Part of a small language model's weights: 10 heads of 64 (2 for keys and values).
MLP neurons of a small language model. Each row is named by its layer, matrix (down: output weights) and neuron, and shows model dimensions 416-511. Each number is 128 + 24 x the weight over its row's rms, rounded and kept within 0 to 255. A neuron's up and down rows have the sign that makes its largest values positive.
After each neuron's rows, "raises" lists the tokens whose logits its output raises most directly, leaving later layers aside.

L7.down1144 [ 94 132 137 136  84 123  95  87 130 142 173  90  90 117 148 109 137 138  93 108  98 105 148 120 119  83 117 143 104 152 131 130 111 114 123 117 157 129 135 137 138 130 169 154 151 129 127 126 160 143 148 126 144 101 121 119 123 163 126 162 154  97 107 129 115  93 107 106 122 117  97 108 110  99  64 155 126 131 163 127 118  72 123  91 136 121 101 169 159  97 133 144 143 147 146 143]
raises: " after", "er", " before", " following", " afterwards"

L5.down1720 [104 164  88 141 142 140 146 127 131  99 160 153 106  97 142 114 102 113 112 125 153 111 140 108 106 150 106 122 140 118  92  86  42  95 126 141 116 155  67 128 161 132 198 139 153 146 138 128 138 137  90 146 112 143  85  79  98 143 127 135 110 132 138  95 165 117 142 155 102 167  71 123 101 153 133 134 164 127  81 132 124 103 135 124 170 105 127 105 125 119 158 180 181 124 111 120]
raises: "ya", "w", "ati", "ach", "we"

L7.down316 [113 137 112 134  86 148 143 122 128 115 112 153 120 151 119 128  95  74 120 135 108 130 104 121  68 137 125 123 113 144 103 133 133 176 120 154  96 150 164 136 208 144 101 138 114  88 156 139 123 120 171 153 106 128 169 102 142 106 131 135 150 122 126 116 100 177 132  78 155 125 112 113 118 122 100 125 107  76 127 116 113 159 126 115 109 109 131 132 141 175 124 143 141 105 110 125]
raises: "Es", "EM", "Ts", "SE", "E"

L7.down834 [146 136 100 132  90 134 152 105 139 108  80  89 120 131 137 142 139 168 144 155 143 110 129  92 139 143 125 124 151 101 142 132 123 103 147 133 142 130 133 133 147 106  94 107 111 110 156 141 121 105 143 140 153 136 126 136 117 113 133 133 101 127 102 130  98 155 141 144 163 143 176 115 114  86  41 127 100 179 127 125 119 165 131  90  76 125 123 128 129 156 166 119 143 122 148 106]
raises: " designed", " created", " founded", " composed", " organized"

L7.down1066 [146  88 127 137 159 150 106 156 155 107 134 129 142 157 110 141 163 151 151 101 136 123 149 110 126 117 111 120 108 161 152 151 138 152 136 120 133 102 111 116 131 157 114 130 134  86 111 153 110 155 141 145 145 176 184 103 155 143 101 127  90  67  97 100 122 155 116 107 147 153 133 116 108 139  71 155  68 123 120 129 109 130 153 116 132 138 131 147 148 128 135 130 117 151 121 123]
raises: " 40", " over", " 41", " 43", " 67"

L7.down60 [125 119 126 114 106 130 134 170 127 159 132 145 104 112 132 127 104  86 142 117  95 152 155 125 165 169 107 129 113 135 141 127 151  76 124 141 121 152 143 161  81 122 179 116 137 137 135 137 121 165 114 160  99 116  96 147 117  96 135 153 114 167 160  66 121 126 136 151 162 150 167 117 141 116 113  84 108 130  77 135 123 162 106 144 146  96 183 106  89 159 106 116 115 103 181 155]
raises: " |", ":", "ust", ");", ";"

L2.down48 [101 133 115 154 101 164 138 147 139 135 141 159 135 151 127 106 114 197 113 125 161 118 113 109  97 164 126  90 130 114  83 170  76 163 104 145 135 171 101  94 130 183 136 110 186 105 114 103  97 109  95 136 115 117 110  92 117 136 119  96 117 164 151 152 127  85 113 155 161 108 117  91 113 114 165 152 130 125 125 114 175 151 106 133 156 143 109 153  98 137 132 142 128 147 146 129]
raises: "ies", "ac", "ons", "let", "ing"

L7.down690 [169 168 101 134  97 129 128 101 146 146 138 106 120 127 115  95 172 140 125 163 138 134 111 100 105 130 116  92  69 120 148 141  95 155 123 136 119 156 126 167 130 135  96 131 137 161 144 119 108 117 127 117 150 115 124 117 177 156 107 116 133 122 116 129  72 116 124 117 136 127 129  99 133 140  92 125 140 128 144 116 126 168 120 129 131 127 138 139 120 130 154 129 119 125 116  88]
raises: " himself", " herself", " young", " Lt", " female"

L7.down1260 [138  86 109 138 117 146 147 168  91 107 118 152 110  98 109 100  90 115  78 148  87 133 148 116 103 143 127 137 143 115 139 115 108 137 148 114 126 136 153 141 162 138 124 129 138 110 132 151 140 141 148 148 122 128 123 169 113 122 107 126  76 114 122  98 116 154 131  86 127 133 116 167 116  81  48 104  89 134 126 151 155 117 132 102 141 133 156 114 116 153 139 124 124 150 134 138]
raises: " year", " summer", " month", " night", " day"

L5.down781 [134 145 155 141 134 116 114 131  96 140 128  98 165 153 110 136 105 152 131 103  97  92 114 117 105 131  94 114 116 120 122 147 111 139 161 162 155 153 143 132 114 165 106 121 120 170 151 131 135 140 134 123 110 104 113 100 162 151 119 162  91 115 148 140 118 150 161 113 133  89 182  87 153 150 182 119 141 131 136 151 127 129 152  88 161 163  95 196 125 119 166  94 112 128 120  79]
raises: "ass", "ics", "v", "with", "son"

L7.down1116 [107 178 199 154 134  74 150 128 108 121 169  92 121 112 115 137 133 100 128 144 140  86 131 100 122 106 142 147 126  94 173  95 165 105 126 108 127 160 119 106  89 173  91  99 162 141 123 119  83 163 126  96 121 163 126 137 147 117 112 160 132 116 134  91 127 130 177 157  96 108 138 137 118  72 228 154 117 137 153 118 138 123  93 112 112 148 149  91 103 117 113 114 101 132 108 162]
raises: "awa", "oe", "太", "aga", "aki"

L7.down1661 [111 111 139 144 139 101 138 132 109 129 129  98  95 123 127  62 144 125 124 142 131 114 135 150 117 132  90 122 153 117 181  93 132  87 150 109 134 120 150 128 115 130 122 165 119 118 128  88 151  67 126 142 160 135  98 131 107 101 116 132 110 138 111  79 141 104  98 118 123 136 109 155 136 151 150 124 111 117 110 151 145 116 129 135 166 157 117  91 100  84 152 164 136  97  76 156]
raises: " interested", " involved", " whom", " needed", " possible"

L5.down682 [124  98 139 120  88 158 171 113 109 164 106 166 112 129 112 142 149 115 133 122 118 156 155 171  96 125 114 158 134 101 139 144  97 148 158  66 114 147 124 134 157 134 111 118 124 173 149  99 136 109 125 131 120  89 147 140 153 117 128 147  89 146 116 142 142 181 125 107 138 117  96  86 127 122 142 107 108 125 100  80 127 161 145 109 132 128 151 131 115 118 118 138 126  74 107 187]
raises: " example", " latter", " instance", " includes", " feature"

L5.down1663 [100 118 140 136 131 112 192 115  93 140  66  98 135 136  93 102 178 110 136 133 127 122 129 128  96 103 122 113 122 151 124 199 146 102 123  99 111 148 133 121 120 107 156 143 150 120 112 127 126  97 133 160  96 110  97  95 144 151 132 137 128 153  55 140 124 138 149 111 102 160 123 159 118 140  38 134  94 107 145 161  88 114 171 103 116 149 117 159 109 135 130 113 127 152 108 173]
raises: " better", " more", " less", " soon", " higher"

L7.down1092 [137 106 121  96 116 167 164 118 132 158  93 133 122 115 115 142 163 146 109 134 113 136 106 145 108 171 129 116 130 135  80 149 139 119 107 141 168 124 131 130 101 148 142 131 106 156 158 139 103 129 109 142 175 113 154 149 143 122  66 135 162 145 107 133 144 132 141 158 109  91 121  79 124 133 170 104 117 129 118  82 103 139 107 149 125 104  83 175 113 120 127 114 111 112 121 155]
raises: "rat", "band", "ver", "am", "ru"

L7.down1363 [118 126 177 106 132  82 136 132 137 121 112 113 181 121 124 119 111  86 129  70  76 140 149 130 130 162 111  94 142 125 145 140 122 125 137 151 108  71 125 114 119  94 118 105  75 111 139 150 120 160 181 117  86 124 112  78 132 118 148 104 141 110 146  86 156 118 128 115 133  98 146 108 133 107 221 119  73  98 149 112 137 118  87 115 123 150 125 179 126 113 123 122 157 134  83 165]
raises: "ical", "ered", "ature", "ance", "ice"

L7.down1373 [136 146 101 110 109 129 132 114  91 177 109  96 108 114 181 113 131 174 140 122 128 136 161 127 121 143 127 128 100 116 137 139 115 137  94 126 139 141 113  83 140 106 100 110 117 117 129 153 134 129 131 135  88 134 110 153 133 186 137 124 185  71 148 126 110 118 136 107 130 156 110 171  97 154 135 119 115  92 164 123 141 135 101 143 150 129 124 121 112  87 146 112 141 113 117 127]
raises: "ory", "ive", "a", "ens", "it"

L2.down762 [126 136 111 156 121 140 121 137  99 159 141 135 166 121 134 124 150  93  90  81 144 144 125 120 115 134 155 110 155 167 122 167  93 127 129 109 126 143 134 132 132 169 135 134 132 117 148 159 124 100 135  94 125 141 121 141 125 153 113 143 162 134 121 162 103 101 147 123 118 142 106 120 101 168  96 157 116 129 129 118 151 131 136 176 113  90 135 147 124 104 152 170 128 125  87 117]
raises: "ber", "by", "bers", "ot", "ots"

L2.down1129 [171 131 143 123 130 101 166 131 107 125 118 155 119 135 135 154  72 128 121 114 136 141 144 109 144 149 117 138  94 182 190 114 113 130 134 141 101 154 131 102 121 102  96 125 124 115 147 131 127 161  87 112 111 144 115 137 129 152 147 144 126 175 150 151 120 111 124 120 133 104 149 136 109  96 180 160 155  93 125 100 171 154 111 148 164 144 150  82 100 155 114 153 141 102  87 124]
raises: "elling", "ds", "els", "um", "us"

L7.down767 [148 146 138 109 148 112 132 131 102 126 165 123 163 155 155 126 136  86 129 114 126 131 127 129 126  95 133 110 123 149 117 137 137 110 133 125 132 153 121 107 125 119 160 103 105 114 118 157 135 163 145 107 126 134  82 158 165 124 111 113 145 159 127 117 109 142 117 134 132 177 147 133 122 165 237 119 117 135 131 163 155 115 119 129 128 154  92 103 121 129 105 148 102 139 114 130]
raises: "000", "500", "738", "800", "200"

L5.down1332 [ 96 118 101 123  89 146 149 156 136 110 144 169 121 142 148  73 124 142 137 143 107 134 163 137 190 184 143 147 148 129 110 145  58 152  93 159 143 173 128 131 141 131 121 104 134 119 137 168 103  84 119 141 139 133 164 163 128 159 143 125 127  98 149 144  82 107 137 159 109 129 106 131 184 147 158 157  89 133 151 137 129 146 139 146 169 150 128 139  66 146 100  94 115 108 102 129]
raises: "ms", "ly", "mo", "ma", "side"

L5.down1372 [154 105 100 190 110 131 139 171 144 131 104 142  81 128 142 120 125 117 132 151 107  89 114  86 146  99 128 158  80 132 127 140 100 135 128 185 102 108 107 105  85 119 126 137 106 103 145 171 135 143 115 153 146 144 147 125 114 114 125 104 124 111 157 166 117 113 124 129 107 129 113 126 119 116 167 134 109  99 175  74 140 132 150 134 126 128 150 100 133 132 135 128 186 108  99 106]
raises: "ee", "ance", "ibility", "ence", "oran"

L7.down1721 [125 106 140 166 137 107 146 114 113 102 156 155 123  88 132  99 123 138 133 147  99 134 148 131 110 122 135 114 140 130 111 162 120 179 116 119 111 108 157 143 108  87 136 159 135 140 138 136 113 127 150 116 123 120 155 141 131 158 164  98 123  84 132 131  83 176 155 141 121 108 124 121 111 119 121 120 123 136 149 127 127 121  76 118 138  87 140 101 115 140 156 139 108 150 107 145]
raises: " along", " like", " too", " particularly", " together"

L7.down1510 [136 132 124 112 130 149 136  84 150 122 116 126 151 136 128 145 136 145 114 136 103 128 161 119 127 131 158 155 127 128 102 139 140 153  92 115 120 100 133 141  83 130 122  83 144 140 142 116 111 125 118 110 119 108  88 118 131 130 115 126 109 195 158 127 150 138 143 129  91 130 109 121 129 140 239 164 145  86 139 139 117 101 131 137  93 118 146 124 136 105 113 122 120  89 144 139]
raises: "so", "port", "ment", "oa", "se"

L5.down1421 [156 139  81 146 170  99 129 108 135 133 106 126 153 128  72 109 155 127  63 117 163 121 123 120 134 122  99 132 140 141 152 132 100 166 130 142 119  58 119 105 158 143 154 142 126 148 100  87 134 120 118 116 134 127 118  75 136 100 114 117 146 129 106 151 109  96 136 167 162  66 150 143 111 151 180 139 128 129 125 132  90 111  83 120 126 149 154 136 133 145 150 109 152  93 121 163]
raises: " its", " the", " another", "cut", " their"

L7.down598 [144 126  88 132 123 151 138 128 110 139 118 134 140 121 151 129 135 127 149 134 103 109 124 136 134 129 178 156 151 156 117 128  97 120 136 149 116 127 134 144 130 129 144 128 138 118 108 120 120 124  89 152 151 150 180 137 109  77 127  96 105 156  82 119 155 116 159 110 124 137 119 116 112 131 121 136 121 129 123  96 150 115 104  80 147 127 117 166 136 160 110 150 150 107 148 138]
raises: " while", " meaning", " whilst", " followed", " though"